From a checkpoint of a small transformer trained on Wikipedia.
Size: width 192, MLP 384 SwiGLU, vocabulary 2048.
MLP neurons of a small language model. Each row is named by its layer, matrix (gate and up: input weights) and neuron, and shows model dimensions 0-191. Each number is 128 + 24 x the weight over its row's rms, rounded and kept within 0 to 255. Numbers have three digits each. A neuron's up and down rows have the sign that makes its largest values positive.
After each neuron's rows, "fires in" lists the words (lower case) most often at its 100 highest values on Wikipedia text that the model never trained on; "fires on" lists the tokens most often at its 100 highest values on Wikipedia text that the model never trained on. A number after a token or word is its count.

L6.gate100:096123167106157127121113071117135153114130172101169143130122115117143129110121095163139164127117135144110100133139097103145121159125137113132086127109132139098091092090121128146148159125151117115147134155124119156133085122154145158126149127133108117094151105120134152106115120096092141101109096074127132151127163175109105121131124115129133188137176114146103147113100127070165126121120146133129138111129143145122159130160147103137133088123140119151084119124152129124159115132145160103102125112057109069115115146135044155147134137140125126161082134096127109080110141101124175119
L6.up100:125106133152148123152089114146116158138162133146144104147114161143145183147154123149138193164128107129090099111105150085117096163163126103129109135125110133141118138129135141105160102093121120117115113154090129144131124132072171097092111136143156136121131121112144142117094124142098118122123100188115130150169116153090145129103157121097110154115177091161127146092127128114131136139159150121117110101125171137083107134122130115125136077096067112109108125133144161136119127148182115124110149117106078106118124157162099131154087139085152113140078134140157098108143131127147164097
fires in: "won" 21, "received" 15, "made" 11, "placed" 5, "helped" 5, "would" 4
fires on: " won" 21, " received" 15, " made" 11, "aced" 7, "ed" 7, "ied" 6

L2.gate300:122159180135159144105152115124122160094129172101123141109134118126132125087139119138106131117132109122118099166129094119146095112113122117110114109104105123120164106149094080112121145110192093135118114175127100148158138125108152086117162125135155108132130104137136143152103130089132150150098114117138145123089151198151109126097162082143124161139164095146099129148123172121125120187127117189152098116131166121113110082121152137135131109133151165123105114158107119099127147147140133124170148086135117128155108163140083152135119115084134102171140135123133126096181125116093127160
L2.up300:118113180141162158112136114126110158100148167094110146094139096126126122090134119105124133145138107131130104100119115105155110111131102132096135121108088122096145103148078090153137137101176074122126108191115117150167155138101133096111172091126152119157109146116146139125130146112109152155092110113167143110094149194150122140090142103144126125111151113135113142113144159145171124169166137142143114078116151119089116108141158109140121070123143151121112103175131150121131148176147157106144176123125109128116106152128072162135125132112134116149142149124109146117168122143091132131
fires in: "made" 27, "won" 21, "left" 11, "up" 8, "off" 6
fires on: " made" 27, " won" 21, "ied" 13, " left" 11, " up" 10, " off" 9

L8.gate194:105179151160160114112139113110150171133145181142160143104174088081148105116127150143164091154153171139124111093148122128141149076124097097131161160123122089143118140141101101159116122100057115123125116152141128145148148082152127112140123167119157127130143122099140140111104111086147114128130121104122137097135117166127081140137137089164126111065114158128101117116101112069127156133118107155158155097112130120120142153141112138155173093173132138107097148142101141111121160149135126098132136084130154107134116161134113115121181144137149135134157095154116122113138126124126124155
L8.up194:072123111116107149110120141122139145110143138114117147145114122091150121123133162090106171137157124127126119130140103115140137165111110114123138129111152129116138118095095126150122104120109128174096105118141115130132179126100134100140133145095110083137153134099131094079176147079160152125100085140107135137125116144138128153140116143204106100140168103132125170108087121098191135135121091092097070082113126160147164157137134152179146114139113158116117128112140117174109119143138093115114125119159108081131132147121129123154114157141203158146136114128143170132132149129149118104
fires in: "to" 67, "over" 10, "total" 5
fires on: " to" 75, " over" 12

L2.gate40:118114133124131163107144117142114146166140115136148126116163150137105146121126128165116123107132136147106130125154120137128087088129101128150146145140105089148164144166110132125149173209132107150096128127142103095169073138146130143125114131158134134102143120118141160125142133077142117145148174165126132159120159146138136133116144096172152093152116102130118121116121161195143135153123106146147091117082162131130115123125137178123099115145140073148173177126146121118136103076120097122098093099104097111127153115145110157075133159165115128141115126120140165137155105128072102139
L2.up40:131127120117100150142120139110093112137112097144149120103122149128099127110124154147144121140161105145109142075143128133145090100135082139189144134145084098140121143145127129124161117183090076105092139140099079142172095187120113173123154120149148125112139120123140150159131137154171104158142150168142144142144140147110129145103152117124143105150106110128091106131095130164122140143117142130137174148120137104127127084130156163092100107129124086113155141105150155159144107077122129109108132131134057122119130118130130121101128147154137152114126121153147200161175120142083128107
fires in: "april" 22, "years" 20, "september" 12, "in" 10, "until" 7
fires on: " April" 22, " years" 20, " September" 12, " In" 9, " Re" 9, " until" 7

L6.gate306:132113114094143103111117131143135107142139122156111104124119107166105124106116133059126077098138109149145111121130122126138111135121136129133158124137152148169112127144087090175121127137108099118147129149157105142127122155157099174110121146110127109060127133090142166140160122155164150156133110130094141104117156134102131169076102084124208113119154171135169137150135112115121123109131122111137189091106148084127108164103101115163152102127129119142146143137109120111056101132134111136106137133123121119131129146111112132132148082119139137128073077164129166106141127143145111108
L6.up306:133155157102113103137128114123135108155137123132128125150111111130100136134139126142121131124161114107134102108108102114163098150113156082125131181113095116172141104121135117148155107140158108161150114144131155114214071130139163113127090147143145154113196107114163142154131143146155136139122120162113164164157104109132118149135155079107186114122116129147105119108131122078106134126135127139160150092129133119109160199130139098154111151138111132101111136146142119129119114094107104095128104151103113105158131126119143127154122124132085113075103137147120175110156188119113081142
fires in: "in" 62, "during" 17, "some" 7
fires on: " In" 60, "uring" 17, "In" 8, "ome" 7

L2.gate74:124113096126133143107148127121110154150132124128167122138105129121125109146108112149158152110138132175097119143123109135135135089124116142144113136112114137118136135123159092130109126140167126139165141165170082106135096103143110144139076120124124142082074093122122105125133098109131140073099144097134141126112134138106150063142149099134144121102143106125169179121133142149147113123177117148143124078126067118131109183148129099166088109116139114109119161076138052135102159100151122116094115095135127143162125158074147116122171118092094108145116110121123138125168145117116124100
L2.up74:115166102110111119101118125132144137160138113131123138125088132149113098127126126173126109139155137136143159084122127121103119113128111134170120131138103148091134110124162135132133069180150119150097162141167167149149118112150072134138132094150119106122066115151136107140140075170144129120159122143145126090111131131170100159074164138153140112119118101092148100139145164113135127134127176137127126158103120118132130109127145093116135147123093162099088125109158110151119164118133169127116096093168118187124093097083130113115151081076124120134157146157141142133100129143094106102
fires in: "season" 30, "station" 12, "fra" 9, "league" 9, "village" 7
fires on: " season" 30, " station" 13, "RA" 11, " League" 9, " club" 8, " Championship" 8

L8.gate237:131152110166139134081121132113113139089120155106145154120154059108156156111126141139158170146088107139104135094090144132100125127133124139124139173118081140092137095134132099119102141167143132149144117107151158102135120136175113089170108147118120138126075162101107154133147144110137146148084110088160153166114126172126135153121100124102147146139117142146123122114129146117131116112115163105134191147129132132126167094084168126158132162155140108156181118115142096080121120129122159101159130093137124079114154126165112129133096138108137117144109100129121117116198149126145136126
L8.up237:121107142144137160109134142124092144103121115109108153098134085131132146124109178144101160181102107130120119096096136134079099124165139121124137164105093106097173104128136134123127140156110127139149090133129130136094155160140123066139091135120142165151153177092114119135163146130100128142133102149159119143122113174152146135104088120122101101128150138133105144086133166148146088138119172112125156157093121130135133092104183108166108141156119107128146118108122103108132115117144164102151127110125135070113123117144130158138097133089159095151095064137114102075160109144144132129
fires in: "for" 41, "in" 21, "on" 17, "of" 7
fires on: " for" 43, " in" 26, " on" 18, " of" 7

L8.gate171:143126106118121153134101127135151130152125139108141135152127126130112116131129132144064196155132135115162103132132122109161143138143139172072113141123070127124165117147132142142114141127159142088117138129136100127150141094078125108145108114107150099094153127114168108133155101155078097099090114139097128139118107163114120103142128147147182099125150091094105150147124110152140128127153133137153157069132140141147129119167093174180119104124124116110130179087096104167115138166146162141130163125105111111111137148145108121111156158120061137162131141122099136112113171138154161131
L8.up171:092170133152143151125084152151155162151137109114116152102146154125133151160089136119132140169115078106150106126097084132122114106145122100129147180105079142114097152138169130117126117146164173144099147166153067105145086152134104118110101124092160111147130145147139147129109084103161150159164132135130149074121112144105169106120134111129108173143149092157098111133112114117111113119129139162087106104122132140083119143104147127117065121118105145096176148100127162104089130160162117112162155120107110131136138125136113125143144139085136144144122120165106104125116128120128142104
fires in: "in" 47, "zealand" 8, "their" 7, "his" 4
fires on: " in" 57, "eal" 8, " their" 7, " s" 6, "th" 5, " his" 4

L9.gate288:090120127125155133142150126167121154122136185109171130110139153181185109163152121154148163139137131129161117090141144091095119139130146124136108105100139122105127102147114194145127121161132154166111117129129150125123109109157085163140136103073113108136130102128139132112136150168159129159128116128162130167155107130138113115156115133108145116184143126163102097116126105121128119105180168092193132121142130125156133088116132104149100126132112101157139159120133173157082168122157149116116145146119121173159111115142130141159133163157113161159130133072138119116148146121147163123
L9.up288:101160128114128111136097077144098107126124116139144142130146129143150096116140162192156141150165090156162099131116189150117146115151132125131098101110120143103114138138139106128152125157109131099100140142070106136110128128116118114124129146107120091141145158101135084131162130124149098138133124174122148167094107127148100135111136118100112148142124136144126126153123202138109129129165123138177144121130133157104073106126147093106147102161138074099143152128185116136103104085130123122128151171141111096131097086151071131109139136129106173116116097122140109120185139087123121124
fires in: "born" 35, "an" 23, "in" 17
fires on: "born" 33, " an" 28, " in" 18

L8.gate192:085125117163136130111105087109159152142136119091129180106129146089154134133118124120141125139133155141092156152139137113123137121099129120137144127091138124149144131154121120125099122153182137136140109107190146092138116198133106141142134117076104108088113129172141162121080142092143142097113132151125146132086149159131150139117129094151145141149176137168150098115108156114156105111170086157155119066087116097138155173131122114190140120123139122136136118132116134148105136138129166120113153128099134147145131132147076122118141133165075120137141074100119112116151146135164145123
L8.up192:102101140143094194148102116090108127107137105102128162129112143101119122080129135112128154134190109106114136095118125140093102136138139093185165128117114104164101133110126137102105094120132117147088119086108161159101146137118127124133141104150161122104141119160116119144108095107150123159131141164138152144131158140116154179100133173156146142184147144128127085113101175087150137155117141137109124137126075121154176141119152139130109120110058174086104113153123172149128171135142126089105128169137115158117109140148104147141118125104128126104148130112153133095131120142127125131
fires in: "in" 82, "to" 4
fires on: " in" 82, " In" 8, " to" 4

L2.gate100:110140154135124168134117112149133120145096136106137129147121163120083141158153109088123138147096126106150101144166121103132133083132116139155135136114138146101123119124080109106087162144093113147098136130188102113144121161167135143099122148116143127114141142115141137103126132123116088081101122145157150139114118150136146138102119083137162184139121072119119163109120201142132155142149127175125108116121182116118102116119146163121133106175139074127129139157145140130155115114167127125180110115133127124079113155174079127072149116164136153129141080080136127130128142128123123113
L2.up100:100130156155118165152136107153109130121103140125118121146096179121066148106180127138104144163127087122124105114150126115136156106119120154173123136121120131125142107144116112091082135142093105141132134108161128143142101141164124145113124141115157105133155104111131173105137132116113107083100108123142109135120121124174165161092120076156180196161119089107102155096111188155128159141147134175113089124116153116118134098141135146117118118168120118104139121159120149146144132108188146110152113127136137132085109137130108126108154114140116190113109092069116142107152126129118131123
fires in: "in" 84
fires on: " In" 52, "In" 48

L2.gate147:117173130175142157159161170155128171149113141134152093113134154124107092100168084168118137117093117137100079133097120114149112068149101130121162113120150135122182106164133158083129156078096142122117139152106147118176102138080174117141133143131127133143097126140114105120130109111155139141110144168151134095172128106131128151113133147143124154138118088144119145163127153142084126165137101124168085134156134122095107110110159153110135104155106123091130154160140142132122149148146163169112109121132153137122143152115153106095148134133164132125121146118136119114187157103113117097
L2.up147:157129129113121134110146087130106110102116108119148112151136123140107123134128126131121156138153127131127115168116115095118118127133129141105124096139111112134151152135149165099176164135049119128150099120105123148175140099082158110117131142109141062161182070091098114142066173127082123145111109162136139147123073109123116088129150146074121123140132077128108134107161114131089131130129097173131093140131136124104121126150147158137112161113108123129110149108135128131148121157110152149149164101140175094098131109149138120122122104087120109151118157177174139108147122096140115126
fires in: "including" 21, "cover" 8, "included" 7, "include" 6, "like" 5, "france" 5
fires on: "over" 28, " including" 21, "ating" 9, " included" 7, " include" 6, "ited" 6

L2.gate146:121094134102156164176144114152145155131137116163169101135113182089139131124114088121118164127131139102120119155131132131107103131121131148113123139076126140145107107143119131102143143140122123144151160055120145106146119164131116140119155166143103130157132098120132086115130151158136132130118155153097175141122109124164167077105159138154119157191126106174116122108154126146087138162080129110132143164139139137093107099141143155043115117101125118144139121125104140108117113146125123151150099157113143128090123135124144118089116175092093100125093094165134090134157120138130147138
L2.up146:139150106131127170088135118108133140117134125147085083139071122137123158152159120119149126146133069142163138166107169127108141175182157130151119154147150137092145119139145124134137149129140118123114104158118121163129109128098129122133118127128149146119129130143163143125111128154116117152166118123097119112137150163149102136117162109124092107161146130145098118146159115117139143137151076144133117117140135188162148122094154115122161124135185166108096121167122114144134143074163126105126110136126072096121133136166106119195095119139200129167108095133126105109146146117144085161
fires in: "following" 24, "with" 15, "3" 10, "include" 8, "included" 7, "31" 4
fires on: "3" 30, " following" 24, " with" 18, " include" 8, " included" 7

L2.gate73:160083129203157152153084145125150161165129111108133149127137143111169113134129134102123114139102175179125105124156101135161087152112087136101134123139127121161141134176109122154156129127097174113107131156139108104121127180128149176116143119123102173120102125129157109119132122146139145109124129113125133161088175110134132086114104148147134145107104101124132116160094129126094115107117094108114135159108140107148114105160104086133115097123123129117115152131193112167149129092114129099151162098143099133134163171108151123098137131170121094081130130086127160123154100131101130140
L2.up73:139124150109137155190095126151179152112110122156124142124161149137139111104144161114114089177143158150123127107156132127155111128109100115135160119119125123168133122164162147121147126126102139113099121144122125123122134161102147179124142118157094136155113125131143130120098113145143107145116101155127124135095121105165120131151100175096096164121112137153123059175086130122126114129092153113100105165112146133166131065171104107132131122096124116126087064119136136131170136169128108090144135122134105130151154110111166124125094124172098113100146129084124163155143102115090128173
fires in: "12" 63
fires on: "2" 100